config.toml
tie_embeddings = false
init_std_down = 0.00303
init_out_by_depth = true
optimizer = "muon_variant"
lr_mult_o = 0.862
schedule = "wsd"
doc_mask = true
MLP neurons of a small language model. Each row is named by its layer, matrix (up: input weights) and neuron, and shows model dimensions 64-191. Each number is 500 + 40 x the weight over its row's rms, rounded and kept within 0 to 999. Numbers have three digits each.
Before each neuron's rows, "fires on" lists the tokens most often at its 100 highest values on Wikipedia text that the model never trained on.

fires on: "b", "l", "e", "y", "a", "ly"
L5.up382:561465481473515490602524588540521534516544593489515468547517500508518461528489503552592484514480514519478555470411491474543529496576552519522491519555577445482444535491447466472473499557476501453514523450477445381502468469524524460473486478495508492534422542502499502557465483482519480515525493457504477495539549548499544405532465481555446508501549459454480531413468518544515502579430

fires on: "y", " d", "er", " re", "o", "e"
L6.up193:515475518530494525505441456526475591510527523493504519495464474540481475570507468534494594555490507500519492537504495494460527500452479439541465396497483532500488432509498444512498514576494471472534547471520496550465464444544570462524440526516512527484485489484536469543501608499583488477500474540553511501484501442542470466521440518472445477503526520491433474482517429475573467427502

fires on: "ur", "it", "–"
L6.up334:438474442534466499461540457516543545469501554535543487414514435502531521536460598481476475496471485493563410439470527430519509514545508455453436472548499499502454509441537520549503528468538571485518523509470503527528499513597521547495482553484496415548441511573543439432539511543488490547507494410483571497469458492484433410508499453488423509507539489480481511519486439447508505509469

fires on: " of", "s", "ing", "g", "e", "A"
L6.up760:461544514553439544509432530568440548485511557504495461467526498493503500526513464485529560454420439483485467493532517517453476497505479553481506462457499508493509529474465454478533450465539456541524438576449515500521445518426471433529456466513458547481545525496555526453489560478435613493497444614550481589511524497593577437448517512489499462515574459495515505473511499508522537435519

fires on: "ur", "aw", "im", "ite", "r", "ime"
L5.up377:436470474467563542522514503493485557462525450459480458469572483582442545449447558489526547479486468501515492472492571477530478473524529474490452518429489526497473493496486484481528543457516570569530459383539478468512520497516577516589506560495547482500529521496495489429527560443502423590428552542494432488556479454461491510527521482502474495491571534517473442485502453507467535505485

fires on: " ", "1", "2", " are", "le", "-"
L5.up454:497455469478513498592529481477482508456559551493516537529515446477461444530462483500473466510475482494450482513531464483437480539575468522449384505458516445464557502570438506498504510440561493460438507522480525484441500537505461554472425506544582516472474560492568547479471439551563482477471540504542550513549492490478583454529499506406498445541504423470484559499491496446518563606458

fires on: "ch", " her", "ig", "own", "l", "i"
L5.up135:490526456531562484458560553453545478509532507488478485478539480503399455472411487496415572477543442548496480490443474498467495491514468527540512444558552532514488475523476407449457523464616511486415538443486521530507517515489490479485477472502499503504498448516516498472580510552555509592484497502537566587481556523446494443475435576500483563535485473500468515502547493509513530499479

fires on: "at", "n", "st", " n", " of", "t"
L6.up15:497399400451546473546455485525497533497457505543453450507471488486472473429473475524552513468559485521548492405510473549493478495460509481531504557501564444560509404485459562522515493498483506459565540464486518483462429558493499515491513450457507545431503523530528431514559455451484528460574451510557534540518529510475550570526528529441435495478536498533474510529612515477515474481574

fires on: "t", "ed", "ent", "ade", "ound"
L5.up101:503463529526538451563498436450492524446463623508437519480451474519488546430550472523550507466514368548492462494426509525549475522553421501452496515490517474454507467550468519557541440453502533503528513492553534509454495508568470531505494501456502507465495461563493526531479468452436485453508451492442508522526522469450548505562476559497496553489503460468514465525599483603460416462583

fires on: " for", "an", "{", "n", " as", " N"
L6.up4:464514568542545521469498560521494556519484501466491479470527493476460520529481505467494467482503568532541471609517428527404544447417542464465503550545476532447476477474468487498480480559521504565545558485461593539438545557470530479447472465479518462392565558536469487483509497514522475549520533455497553489513474510414478434454574511515459503522520449539552503563472498427545505468535

fires on: " St", "g", " st", "id", "qu", "st"
L5.up651:426494536509459488478529485542515497496512487471471434486489464471489553475545534517560585492499515480517481500518506556554490550512505464533436488523537488564434499437561561502485518470501473439470572451406476522472498536447480472559391466504567471485515510569454564491503519522563473456480540487479476486522438528499515446421484538520508519479507440449484450454470462458494459533525

fires on: "th", "ic", "ain", "m", "st", "igh"
L5.up283:540580500417547480526499478466434504556500559563553446490460514473496494456491556527467474420486502526498501418464499534569502506509513560492508496494510453633573489423495509429522468494477488489552544572577548538528492575486461495435488508515504476453498465537514546488576504468520560480473452426484568514513511536445549479522500510475448542494520565510461510496484562510502465477549

fires on: " R", "in", "p", "et", "t", "it"
L6.up593:474508520555520474516507482493540529479496533483533618492421444489517488448483552503562478516445502438509483427504468506485521552487541481488543506461436481511409517448535496527546483522527461409563493518567460492526431477552486482463443495486511427543437546403483528505506457523507528566477481491492519526552554455428479506483477500526529503519514546505488517486504466514484500573487

fires on: " se", "ace", "i", "ore", "or", "ire"
L6.up596:466501482460538481521562503500573524485572483456477480502465488512540469519553493459524481430553501483535597502493432416594512576455489485561548486538512538518466439448411485483519556560531547433484494463499482448482459476484478494519520416515445506403492485527532501521511451505514521482571448454542437454499547505512418554512529543483506528490492434544507517456520515537544536491559

fires on: "ed", " part", "er", "c", "art"
L6.up14:446522513536522548554558487511469465460474499525549526515452427610464486541497498511507539501524521513473511452502501574508429485517542497491480517533496491432503458510552523442571466560475470443476562438443452465510509499514453510527492479511543520465528491522427478522520458492453477495504471442458478497522571500505556491519482462480484467458421529529476510474483459542552509487490

fires on: "ers", "s", "ap", "ens", "orm", "ation"
L6.up277:524479463504504488470443511501495442518561521514477500445595466479494445494472527491469467538540463483466509459537478529561503524532460419480529518430491463503549513514468456550388517530540488503554491467484547492541479495454463548577466477407450479453491441440457574458539478468482548470463509556481518489474486467540513534452480522528563444562501437543508531590558520477517538468557

fires on: "iv", "re", "he", "es", "e", "im"
L5.up293:496561448461502578500525523420450484494522477471472523541505531538412528422472554496505529507501468443484535528528487480548516484461516508460453480536537378555521488504454504538467561598552500465588500445474510523494529544484461526469518531404464472442505467484456544513455539519506485496549417449528424444472511565504505499529469562524482518543525461597489536444460476479505484517494

fires on: "i", "N", "il", "im"
L6.up291:497499467521550480515523566462478485489525595526450510495599508558465449502506481495532489502544583517547546460510464541581520426483432464507490441524545414468503565458491491518430497509502435523543540459476427462448524513575543483513492481477484530543548532461479530543574480480490518523414369486545503506472537461484462475450442568533515496562525412453494511585465491438490559454520

fires on: " F", "od", "ur", "ol", "ul", "if"
L5.up223:493509492464486496489469513502443509513487525550444562467536454582443471473513505574505435514527592428567580429466523498459521495532549421443494518562524590544480447494516556494542459529429524500555516537512541483532547569473522529506550485488448491469461492504543526445529522516501479541481567467537513504497487459523455404521515480490520478463531511454421550485504537447465471499534

fires on: "it", "ol", "ul", "oc", "e", "ur"
L5.up529:477433538490471466562567481481457527435520508538491524559560445511455544463504515511494543545460584449528491442497540459495482530546503434553523478527523438548494498452543518592461473551470495486449504460481408586450485538544553555502527510470438479518532524539555520448462520510470500530529504581517482520441491492532454453507508552399572519502484501452469505474474490502468553503491

fires on: "P", "D", "n", "st", "t", "F"
L6.up537:458485521546580424590428537539468523502454528445468499449517481478482489476481459498547495485557482575505462453524501517538507480468523529491525544542477562494518464504452482478519553487478504510471538445562585524486503571482478466497477422427511524535536491458564502502491466483528553547454508550513537442534501451477556534470473470559509544501477504452478594540503441535528486505523

fires on: "in", "it", " an", "ment", "os", "ot"
L6.up646:446507542508480475525585485511472484472441467534549497455457469527459508466449467510546507445533563518480472512423478491500457454498417530441432528444527489457492511442487501523556598531548479478547537601473485544468482518569480496484452493437469430547502504439438496558482553488458528515517515496462523503509583513498428509520484548505426561504577485458402524441484420498540445504506

fires on: "g", "5", "–", "4", "0", "2"
L5.up336:474498582465528488499550520536525487497471558454578472474542485484593443558528564511490494458506438480558517520485489542480537471479456490530507462498498526496480511429549496521506532526549524516466543453540524591536486500463512431454463519492502549452542495529462516438445457586509517513531522474494519549497517504554486450471583537585552408543566472455508443495461476478529511483480

fires on: "or", "ro", "ach", "y", "er", "k"
L5.up360:454400532527531529470485444471542472562558471515503500473478434436516495521548461480506542570513505507523551499574512462527560490508562503539418507434491531434499500469528502458511523507458555503552524539573515542512443456559531515537460506437462484503502547556458550437480526463503516418547507541444483500523563474559501455414464562447495483489481500545489449467500579469507455462510

fires on: "s", "er", "ers", "le"
L5.up314:509588446554491462511531502571515468500452480542535492524501491468586573576451513530485511488518522472456520533482392540538519433524556512484488496499459505546536479462539455500481470533486545490474534493480490510476499465454566531579535475517485482500551469428486545438456506491489508527435410511569439497529553463513468522444485480516503529468510523498540538501431493562629525487544

fires on: "over", "st", "pl", "en", "ast", "y"
L5.up441:492506444429473469519527486476498488528466455548440436434446477570503573469482533442569466436502477451463548530456543531532553528486422481448493468520545518453541543499513471522472492513445491500500487516500507584517526480512495532477473465532463497497467550495418567486502477516467498526500519487493550447473542501518531530472513530453513455491481432491549498598463498451455505542469

fires on: "on", " ex", "e", "c", "og", "in"
L6.up111:452434389444471420490518491545468519511465514499424457447559477476511509494456514533515478507547501514433441543495558504541552460482482596529506493413570508528448485524497501562506530486492518481407494491450530482530535474480521534464529501459507541549497466461539506470484459640506488513504426449478433477473559532464502552478464554485564504478516530542513489452512556555495454556568

fires on: "in", "os", "us", "th", " s", "es"
L6.up485:579466533433487519485528549484511442467468472514500442510582467542451506426463538483506569506470531497522452468559508562466470516454559423516504551500541479566491569524532493510430500521476482462513485483506489509476556526524513591500527444523551495440435574465523510482553510469514513512528459551573472520550502489462430528506543510523520505467533492509493492541460545535532493476536

fires on: " of", "ing", "in", ",", "s", "ith"
L5.up465:573524497431470487473473547523518491423523501448514440525476484517527535470456481492566514509490467563479461522445475565492368485547526536464481416491441514464522535499490521511474514480531460459578526445510453529455509497525513560472485425498478485593504522516584507456503525475450524442527475511417551562570530459526488484527453448421486551451520541483480564503556564467475501530492

fires on: "ch", "op", "ew", "ct", "ac", " C"
L5.up405:481485460542459449535535439533477432480479559488496458523541503486527459455478494546542544494511489503472509510480415557549482519501487512527439536534496584464529591514511479501511503476531454480468488551567493462494509491536431508389503468452416514528435536462537546470469613557591480497485554505507562560557539411484460537453533488551426494436454540535440506524494515449534548483515

fires on: "er", "ist", "ar", "og", "or", "om"
L6.up187:478564471561519503480482470497463528523543515542448550491577458548436530424443500471451549439474482547519452555481474509462544534513531524544454483447521533488533533417438538541465487491491574504513550482495593549575529484496508477503519454536523445488462543497452523525504568572472390507464482522512432422530474548492503463466556458529452504456435504494532442525483501489492414530479

fires on: "re", "th", "ach", "y", "x"
L5.up26:509485488445501521514487567490526492375513469544523557527502517518505460495530485445462483499514511487475492522486488509459432557502487477577491500504431459499526452481488406479486524445507556501597505519498464480563413494506570502465543489419567476471427464441599546481528546525503460506541457499495519535475504532510483519485460462412486505468548523461484549521491480512541488514497

fires on: "-", " \""
L6.up657:495486480517576557513456510519535527547509585459424487477479497491491539475501505525500504409551519501558520469504498501500492418496542509528468515399496493549502509495466477552515558496476518537552513500529467568462531427537487504521513436577510505482480585495490509459495479532495528408560544558539549466518442522518466498471514422445520409397529508476540484567498445505539483495431

fires on: "c", "op", "og", "ory", "ro", "il"
L5.up189:461390462516456515500461527527566555523500470543449479477564545565504524500401551503579578459542507400500489478515481481554541488473510456525465442482436494530429499485511459471414447573505547468507501514521487475464562520510492556531502459445493549517508527471535571542472536517493517521543522415486490475526568570525508515448504549413535526564486428550506453494518588469502484494511

fires on: " per", "us", "up", "q", "er", " \""
L5.up81:487507475501474376453505468490548504509542493507482521449525469504514510511529439438533500518478540550561488570459542478465511411467441454499498525491527516541498506554442518485453420492559497585490496462569515479460624497513548500581458479509521558514457450527504452459582537500454554505454425504464490553462435461571441448448547481545537405534559492492518456434483449434493472516529

fires on: "c", "k", "w", "\""
L5.up752:517408552565522463502474488543444501503594531483526481455521487543448441483507503459455527529492549459469530510540560551482457415528488496515491480459534535547445463461503469451532471540487443545522490516498466577552473539518503486459432522360557413542477449543492502510445522531521525473464522538474525598478580498560499525503544425491562536488380498471516578552483466523490442547487

fires on: "m", "h", "own", "ch", "im", "et"
L6.up602:518513514439533493509495502573547514524538512466545430455512486493507476515454446564450479513513538492539424472515499566484532459529481490477437519478543437500588501441508439516474503458583455406460560476507442529546507522494493528454487530545609511566444510516466545571478540440587512552477463540439530514493486496494460538461417503518514505552510406541532577596500529514482494428551

fires on: " s", "s", " m", " in", " of", "qu"
L6.up180:570491422484485462496454483564462524464528478503602482512510524527493512468452541497547475522434496528547482494476546540525468424473469474488441499529562495535440541411525477503621463523492444526549518493565512547431509512479521423490541554517478558498539436503537462441485554512446511456521542512433482553467472508456495511529489481518559479445517619515480514495487482514505532497449

fires on: "a", "ec", "an", " of", "w"
L5.up282:493524519475558514503484532477499509487496477471516498551438448461552498465435512494547523494424480568450523495549471427441533561519503510571548489410453430528535551438536533449485490575445495464530554511501511531431564555567552455554540513485554470525513531498532505433519495527515573466591447455470532512429530481453491511513523496485502451529542495498559485538479547505461462522582

fires on: " |\n", " \"", "-", "\n"
L6.up715:486484438504560531497479512505555493501518495485498543445555474402552500487499498506555488422534563449512541536461528495550388525480520457489467553520440501477479455560548447523468476568525561621467505538503474535550470502513526507489527501495451433481483515527519546523529526487471512447500527473450529533544409560490456500499423505475438446436506502496511465505510507487515451514525

fires on: "n", "at", "al", "or", "all"
L5.up738:494560499463504507510609514460501548472524519516525478486513554477504436496495526441568431517467508482453543502448512588518479488481553494529476502487543533477559469542494516434487470471511551533528467462467600489498534543541520517522444540537569434479536465492525606482520445499500501522575483492540582520545514499501501465426487523452461520384468546442565512475510486501531522465530

fires on: "us", "ou", "ac", "p", "ot", ":"
L5.up29:462440441517507496472531440539466470526522502446488570502430473497460475508499511494490493456456556462571505556569477455469477554515528569515493481472438571501458492506454491510497456511496546461508423521532590508441479458532531547512460451509424501503501508495519598482402587593533555529524495535488490451493513456514467464488477459489480534587464522490513551487542545529539451497527

fires on: "g", "s", " re", " of"
L6.up209:535510468514461484484490506510529487518475435484538514445514519470477584472440539479448577499521555579537534520512495476500523488547520522496552505461460459535561491516465531490435453503448468503450571487481523533555615494451568474516481523474469519508469575519526425482517544455506553558456533504465535478544502470496497537460475428461535424520518387561443500512517484505464543504517

fires on: "am", "ow", "en", "un", "y", "d"
L5.up279:506551449492555524619578492475468520452417501448535495466483510514531533458541515508522466431467403532450506512518468566447522484473469507498439444456530533550532405406528499540492474528451534470478501502469563500521557417521490557500496428455578509483478465411472521471505461510482461567516480527545547513524504548483524511521510484472534534528554532438543484551481510445501544535508

fires on: " ", "1", "2", "r", "st"
L5.up322:431548453445494445504549490494424443418508549455546448555470473521454472504479475550487494577466537526485463414490511478474486616552517473560546527509478459528453551514551594555463495563512570422481448546537545514465519486479435538541523463492564483494508484463495499526452479470480465534518531575539462489497466443464522526541508503507496422566504528483542493462548557498459504568468

fires on: "re", "s", "g", "st"
L5.up278:477492534473515542475504552587567478453482516502547523442450504494525443454457513509518574502532515433498463457502516543531564616452449505425492520471463496523488529522520529513513428493472462419450535483489494509471497499517494442465470567455532538503530542515513538518518505466484505472535511570550518521558365492536487491430487464489555412546540483493463493503530419524401470560464

fires on: "ond", "our", "th", "ach", "st", "ac"
L6.up207:494544488441504515513465589488522508510504516502517545556450468533436494483494577438443524526528545524499467555529459461549446534504506498566452529437467559559533517502476473502534463450532497435599543523557413484494459481471440419549508518532514526544514533478464492517410496435512567439471518471448522574538486533464546487461561504489517455482472511443484533489482438481578499500532

fires on: " an", "h", "st"
L6.up570:415560489509547505572521455431498507517488506547479514486433516454448528493421531484513528471526476508484553465504567455505492454485482533478437498438480549564463524455509529441475449400568489516504541499517501536535488515455515475471484513501455469448535542491455449512501534431577439463565505536494519535509508540489489488467435509539517536519562504556465574530477504460591481481513

fires on: "op", "in", "ad", "ire", "aw"
L6.up160:582528455548448454524516449475466473490455483425502518537518527465482463500520579510505496506545476473514511436497523501547559597527485429506520485494487474419479411557483517569557479525545545509509551585436467478503497515511513485537488516438443486588526506456466493418547553501498580492494494543538486479468500486460477498515466418550490579467533553540539525498529471495568478520488

fires on: "6", "ip", "8", "ar", "ul", "ic"
L5.up710:451481533501468424521606465492530514469541539481480490480504517511459476464497444481479542531538529540475480488548561496550503447527478503451490473480508439425541515509502553543484518495536526516503470474541401525458531500499488546599463535495506500484525493560519471468516528513503572512475457523462501504554475537565492478583522536511444546464503495539488540443449496519594577518412

fires on: "o", " the", "-", "f"
L5.up258:530568522544432524479477520524518519483496567497450504511519453519472572540383542487442530512509513488483503572504529517454436469508496502486488589474534583561512491504564493530538432481470552538502417518526527481455445476492451479488544526399453458515585516546458515500467563379473556535502499502505513476491490441492543537473581467474463443559452524480538506466573515511497530510559

fires on: "n", "ist", "or", "-", ":", "and"
L5.up585:476575471506497560564544493524411484446533538414530556496503524530465503533505516473501491482443527554474517478542548520524501496468559471495573478474416587453461529448538503506575427437513518536472493454479534499441511504499502468530486515493483392525491470470524521581544564506527471512575479577505504547499372466457509528472479544473501562451503497472590477487563499464523469558504

fires on: "in", "e", ".", "ind", "d"
L6.up115:566475498591423538518538467525481493518449470533503433449434517522515493499486584504523467506450514504450492586504517532502514482460465439518495520515513527494527521566510484450598516479495493485521488496496554489426539499560516463517492435443455571431511541457569518520539554535523452524518445594585472522509466494505497535573455512470474538451464516514518503458441552559561436509469

fires on: "ar", "0", "ou", "r", "our", "–"
L6.up561:421525521506532491484529569499546461500485460523481553513454509531516477444521537507428489491439480518553575469507554520441492532557491512507549493452490565488470465493495500472543473477524479501492495435474571476468463492464499466460463430473403537521460492537479501384471505592504539467469439548427493463524486423462493475421563564549568526501561441493508544475520498462453464541485

fires on: "e", "on", "ur", "ra", "ol", "uc"
L6.up492:481516456477465526499514432506481519465519495420474472472603474434424551478454500516549487514542486492508507475514522437487516526493458490540532443513533540501406386452485485522581513461447596491517516484504510574497571474489526502483503552431455482521518465477481517465527508600567517475396563515463447494566518496616474529497499500502535476472555523494388564514584496493516491449525

fires on: "i", "a"
L6.up422:513417497515554434521553543514537499507579534486511494551501431501490522472501483561501541475444561517493595485548492518501571540504498519573535518425540410458554504529505442532498511511483503496550494516462442568391473421515575492522503563482539485520460534457511558551499443474461434476494414533536478545481496534474532470486499468514448483466432438524542472533543510587480476499479

fires on: "y", "al", "re", "om", " com"
L5.up20:474457533432586455506486532510453570492510534471559550566411537613538437515511485487509445494547550486465448439501497485519432483531456486557414479509499459468450473481522467565447478526485480471567478547377484517507514482527537517533499484479487497479538471488580499540604505475504479464440615534567447442556453525521511486488549493537479487496529532431470499492519471435518485598495

fires on: "a", "iss", "c", "m", "ect"
L5.up615:529464510396535493550477507524434458475516558540516504530441465520557550504499554550441498535495516454510507539507501486395482541553459466539508570490465503473567535469502472480453468496554491553529505565589482507503409457450509424507567519534538535505484510417535481505504515489565502587486506466603538510582518545580468475487484449500535503503448482477479532528500546450483518515499

fires on: "in", "ore", "ess", ".", "an"
L6.up449:498535483483482563479506481426482460516526475501519501414519508492498445484541574465485502556463514473524498557422530554468463483533523525516494437439531522546500565448515427489522460541534460533448448540554589550514504526501554479507483485502521529526559431511515533420463466524453559535506423589508525525517481395590549495513482502477502565506496500462487474444480508536543522480501

fires on: "z", "t", "as", "k", "ov", "s"
L5.up183:445488456431525476474428525488512540492474519475506547508550489474561565484496581466443503465487552481444521536520512474541471508531519517504529503508510505466486503513520510531495604429483523429483446462545456392568497449544491422481488654405505502502537485471506394455454487469468498576473497506460534507500486457553535467565504549475537434462582498454529505513524474493495461487451

fires on: "ons", " comp", "ol", " res", "s", "ear"
L6.up318:485556509488479548529435522510507476507532568500456523492502452584508543531527505536512511549508525468521509480438462432521505484478530489491446490582431494488460586484504535578484498495584507538478518466502573589554467494521452518529496519502456500410513444430441499481514484512550506518485567514503506514546598415471502530468478529438504515468522534496467542529437480487511499524525

fires on: "y", "ers", "s", "es", " also"
L6.up664:577515500488522493574472484492505537526560538465540520421515551507495495464474540515507524441510442492460437529527515515559485491467499438529500420479546478566563497579499396547450424496560417514437454466569521497515429525434511553483581482497452475474499526485488577415570545529464527495449478549536422526512562542558549470486518488527452466435495472545537544531486492524547519517427

fires on: " s", "g", "an", " g", "y", " of"
L6.up194:547529546546464474445467506483453550484505547475416486501454529468560490502525490482452537540430527492482492513482456541517453491443502447477504485482493554522511525528491399506518480463527429396533515483477480497470509509500538495483494478448451525436604501525524489457532501508494585466490512528543504551560549394509503513506528517471511497429487500475487440512521539531483538518567

fires on: "g", "in", "if", "is", "os", "c"
L6.up375:486568480521502490511543494540511518472529398479451513476493536484536483475431529439492545542517577514508561538503504551493438537480560442480501523478560482557470501489507449492496494399481431451495544492451571513488550524549536526535533408517441552495497449486583541463561483500489511525500467493501555503505508447504418529532528450486490442472582441498505463507544550548436518507483

fires on: "ic", "|---", " U", "ul", "g", "et"
L6.up328:469496547482463462508529524499440544462503494499442541466504561527508533484408627454479576530568489455523498487489559434472453533501505525469562524546478495434436517486546479501502494506506516506549435496499497544444548458490486535533541522471461493521542555453540505502462546497513472529476475476467504510552497497447479397535470524452523504456504452581533497479510520509487456487465

fires on: " ", "o", "y", "-", "il", "m"
L5.up699:456481485490450498544508459498513551575555484504501441464517484598532547498461513498531529449532553439537518456447480549450561532537499513498479537449524476500578503534468458511568476536498539471552526488440563496560517529439494472523553513490498476509599494499414468466506435464486410505557481561445448446521551452523557501512562417482537457529459510528522467532486569475548476539588

fires on: "ent", " g", " d", "ed", "g", "n"
L6.up538:522515463487495472462471451524451538512478516525493456503489439566502549536465418514554470513589503549514495461476555480545497408575513549548478465486450501445497498545498532416504496452551469523420559529501494497465495503483515508538549476514423535532496450481520486466549481549474508508453486495456546565540519426510528515443485529509439542521504492583477514457589554504494448430604

fires on: " st", "ist", "erv", "ow", " St", "st"
L6.up306:454548463523435562511423516458468477492474525473509457556490509533580557503505562482517525501472531523535526461557496544559526535455480515545460546456469500456482460498489466508539474504477506456491486443498457494490471558526523602558461504506475456554514546416446511476528401472481450472463517543500457481533451473513517457468463540521442509494516503485469539519418423468480476484622

fires on: "c", "s", "v", "oc", "t"
L6.up630:442535488551415499498479534491489522454471460461496517559482502556537526458514539485532511490514546538418535509500501441556491468596603493488510501565513512517449517488506499530555507548504501506521478532451490442531486540495515460493525476443488519579521517434488462465474469495482525528494435490459460514549547550455530534472422522432485438512546444473462514537512506543478536465597

fires on: " comp", ",", ".", "\""
L6.up349:451514549527512503518520459541502563517493505522474501528461414502474534475463526498482491521499531502458504490459462455418501542538500453466525474478492565499516562543546448509437479528514479452473552482570543434463474534526509584510496497458561557502422495526463494537532502568466492442507460499502543513450524472583559516502519574488522520488485492480488487557544533531495466556575

fires on: "ay", "ace", "ire", "ure", "ide", " ("
L5.up70:507476505415574508516558484549515503499521493446459493513474469511542463525523568458518493441477413443593473450470503496499521550420547550528533505482504513549446477486508485580445531512498579492490466552598482460503514557508470554510474533459386441455506487440508514550538589562575512577499487573518494524493465502447454518519540500493532505476486500447524521487458487592498527484497

fires on: "at", "ov", "it", "on", "se"
L6.up674:463505450496483470487492519389560504527530551464500496545487503500579489460499525468547429518464545522508440513546560519514569477462518486522491472533495517498541503453393536484547522459490437481533616573519473462545489467586476517518456467470491435513517544523535461470528549503501453567519499537492549465454470453489399482512531530450465434503500509467525503475539469519495497524476

fires on: "or", "ar", "e", "t", "it"
L6.up10:501565482480527439480543475467481487549542516519433488439463470448504590442465545505489497446514522566532490511499465451466507459529501487507543545469549489492493555430460448524514534523472570454571489536480559563452548528458543533455538520475432545463505489532421455501523499434520502540503466480485487496565472547506370523550602572491539569458530550531449438512439459502539508516494

fires on: " J", "ad", "art"
L6.up17:446502462534449477528465552469489536479509550416434524465505440439529492469519537492542461507539488477557509468529581494441504512518523448460504604486465498506553533509454554494549499477499470436549527497427428524576459491514583529481470573507479419561490513459532495519504506472449489518512434504532468483529495517453448508448484508431475596527558482497511520517530498446528559529470

fires on: " =\n\n", "et", "ian", "it", "ic"
L5.up526:456588502521472433501512491483504545527476541503395492493448532563410511511490514454486536437502515511503493462537528537472509466522548443440498459473491534474464507504527564496463463589498550420467452492519500512401501509563565543484545469486548514531538505495571493499537495481464444466495486433504528473572534455475453495434498561381485519462498530533567542537504457516517509587496

fires on: "t", " per", "er", " s", "ol", "c"
L6.up350:441518483496485458479554494556497465465497493511483549479524539510528465491495507517507534472539478518500456449464508443514490498519534460473501483557547518559472513536484471488537463505419486551501537450436424493546488531559501591496553400452519531515473499482493476510493461545509582481455476514524503494598490423506485397510512514515546414541492529450429580459483483474588430447535

fires on: " he", "e", "re", "mer", " He"
L6.up176:488514469536439478514501508543475512491557489540619480496475517505544426478506509542519526457459481459483489493550610499569503522480509484507479545527579549537536476507522515431477515528563468517543533491475466486476543535560487516504510487457469486419510432483526522473492486486519395499419531463453530485552471497503518436459462518559503479562492502453477511542516507505448528474553

fires on: " res", "at", "es", "ol"
L5.up671:480578526440495490488462473532499500434506559435456515449512476555462471556480468516502590448573511544446480497530511469529465526492571448517452480506459448578497495410525591508532454542463516481537462514509448542501424519463442513507502491425395485490507450482545510518484459462537536543491460496544483561486501476499564465484508553531516518516467502523504533545449485535471521489541

fires on: ".", "ir", "ed", "l", "in"
L6.up387:538594412505543423523535440573449438551489493416530500425508572522489474477482572523539593452534521489409477545442451494487522491475439501503461502467569537436494483483445446503569495509526539467535586486506410532513516524443468526473511586559473538507450494521498508470565514560518434479518460514504505527502487514530415486509505458421516519496532564526480556561413536512484476515514

fires on: "er", ":", "b", "il", "ord", "ot"
L6.up39:509533419480493491491506528468487501485545449437552523563476508466500504457502558489527490445556459476471514549534599560470469440513563514486518521461376557474566515562518443458513508536502467439486447401514530469500444540506496482505483498541439542529521459500547461481486592486496537496522500515482552501612481475515438439534428439549546533508458499492484527473517491485451520566480